Weights of a small transformer language model: MLP 1024 GELU.
MLP neurons of a small language model. Each row is named by its layer, matrix (down: output weights) and neuron, and shows model dimensions 128-255. Each number is 128 + 24 x the weight over its row's rms, rounded and kept within 0 to 255. Numbers have three digits each.
A block is one neuron, or neurons of one layer that tend to fire together. Before each block is what it responds to, as a language model described it from the Wikipedia text at the highest values.

Description: Year numbers in dates. Four-digit years, often after In, in, a month, early or late, or an open parenthesis (In 2000, in 1980); also at the time.
L2.down70:122115104119097139158147132123159082134151137120132175158095088117139158145142120133111128154132120125136155105102101136157110118116108111101092103129146131136127064151168092106151115095158108092131166127123099197146132141173136148120092094149144156129130128136110142174128074113112131180071127110135142156170137135127147149157141118143113109161116119101106115120056113110085130139166
L2.down324:108133130134106109124123108140172142084076174139152144135118106157151098097109164166114071095122142134109180147116150155146111137109131107155122142131156148115152162123138117135149125139117133148129132090069098149140136100155119161082127110155146154156124109124119151157155113177124127153109175098131140111144134115140109102132147118123098094105137155101153107140129057145127101080141
L2.down381:140151174146152109113141096093175104092076141154126118139079099121102103094162119162086115170065121105104171101135150141155098147126129163133119147155132177170166127188156100129115148110129116104094119137151116101138134143129118137117098090152127130164149153122106187123131139114136116132116113117139156115146119145146179115167118129177111126167114120158120086125160111116165135122125
L2.down816:167101113159107131138123105133146100113147166131143102066155088138122116136125144142128150202094161134168142160169133145137127125134100128080091161113113145128128116135130123164093177100140146105129123131110131111130143122123115116125115126113171124126135076106103132123134149097141119128131122130139123145127122129141131087133149144144157091141107134166137080120153122121113128076148

Description: Word-start fragments, name particles. Opening piece of a split word or foreign name, such as des in dessins/descent/desk, Moh, Hal, El, plus particles da, van, Los; weaker on born, place.
L2.down383:125126165073115144110102113153103115130126105118101131111124132137108157141089166091154165083122124097151148100123146145136135185110125166115106147158098108166146131125104140059127149123098121138155099150102126129132106129116111149111161156136146150101104110081120134151112130169155148118134131098110158135084097086092140118109161180114107137141151156108081136145144161115182099179126
L2.down631:097119148101124106144136140143131141127101077130103114154113074113110129133125089141086130139099153142094107147103111107110101115129115141145147140122082091144176116135180130125112142110177120120114130157109127139135118118123164124115145144184111164108104117127108101132118134120147129118118141151115132125138102094131113133106134086123102158094145121106134144120119189125136111125131
L2.down878:186097148145119117134144139112105129141166128110154129138097153112138110122118114178142151108100156144104112154134159152171122109167137116129121104110136094088117124170158137128111115101108158139124107119149094119160168122122157112145118095154114141113151186110149112120143158145111155114110126126132106162162123148099111106175144156141151130114096102135118130114189112157147056159133
L2.down981:117145111135148135153176112169147125171149146199102110098142114100103130102072113128121124075143153165138160118118103117155074113138091138144139143065160151108173122150107091202177099158126106116106154131121123153161125121106115131153131127122132161106135106136112108145090135123084125107121132157143137111168134119102152146127122098128132124097154125102139128125099121093115116113141

Description: Foreign name particles. Articles, prepositions and word pieces inside foreign-language titles and proper names, like de (École supérieure de Pharmacie), van (Bert van Marwijk), La Mano De Dios, or of in Battle of Nedao.
L9.down66:097110151126099158121151094123167131098115135197135098128141133118099124164125122126152136078121148152163116114124119131140127171096113120121141148122108108138110115126139103108119099131125134094132154149111129183082129118109128139153111114092108139095113114155106099127101117122120108123147118140162142134151102155145135113145134144149094152149130178120143107104135133119104113173150
L9.down661:130133157124086126163127103092143127104121140153183134109113128163149159107123144143142142145104133135157106145138136140146102171122149131105137158182138087130115146134104085142143154151159144132126115087138132140149127133142130147111120067129089167142120149152104099105112141153105092121119170132164117137142145114123076135150059111081121155105118121128127142096156181121156119095123
L9.down772:157118127114111085078163111099114148110159146128109092117103099115143161149147150169126133086131114135136160096139124171148144135132107138116137117115153130135123170088138152133131121133162114153147116158162158100115141117087178123148112155129119151190124157128071138112104135130136103131128100151109110166088130101090185083124135131151151139138150122139114093100097108141109124113143
L9.down1023:139146075112125130081139134120147155136127120153112132152118103126152146104088157129153121101125142146126151115141137095143114120187113115104130157085100102098126148132094059104095121121090167112130119148107153088135152110096100173112119131131117064150140127136104114128101163127160105126064146140117079128092107139178127111131165130135158102134139181180124164150140115122107132108104

Description: End of introductory phrases. Last token of a sentence-opening adverbial phrase just before the main clause or comma, mostly time phrases like In 1993, By the 14th century, Two weeks later, also However and In fact.
L9.down206:100157102130144147158168120133110084119112131139150105122142104168121133189098129090149124178131110118116081097102146156145112119096135128137118149102133108156159158130158139162149064130155106149143121152090117142101125094159113152104159124137110121096118128099117095092131097110109118134093135145139155092108136129078115133125138128136133123147141123179133125118107122123120100116123
L9.down211:149144134078116157131125154158153122144076106126176131118113138124131166155113105094122093109115096096101096126105158155131144133121181091064143143149079101106138121154083114139142101146137109103125142172149158076088134127217122120140135107155111113137128155112117144115133097151119158137140177132162146140134152143119142095152108142135117139133117179113121104133134091138146137141101
L9.down620:145164100134142105151135147105129131111159130141123123134114106144098124124157097113096134119102105148138133126161119135113111094147168144135108169121133150105130163154101160147169142139147112088176097127135120125119175172148106087141126126088084057093103103129114124116134156141131089156142106099127107126117172150182138145158100174154121115094162140139117125126166108086128119108118
L9.down663:097194133112144127123155124151101088129137143108140144118118121182133129124138152116126161129111120060105135085094149102160123103132130111143114119124136138123126148161146214162129139125117164125146148118148089118083108121142137128150120130115096167146079123155172100129146091131114104135112137132116176140111133086125146146131137113124103116155106114149134138117121112141159146118129

Description: Date within temporal phrases. Fires on the day number or year inside a date that opens a time phrase in biographies and histories, e.g. "On November 28", "In August 2024", "By 1994", "Thursday,".
L7.down178:123073134154134156126161067109113103097152120115077098082121110105134158164114122125162097171134130170117117149094183110143140128137120119160117148140104107127177128127135140163152103114132115152140132129093132127108151164134102130102122129127100173119103114107163124112150144111125111178119090148119090167132121193111157097163110138149119147130127100138108154167135127085112131151148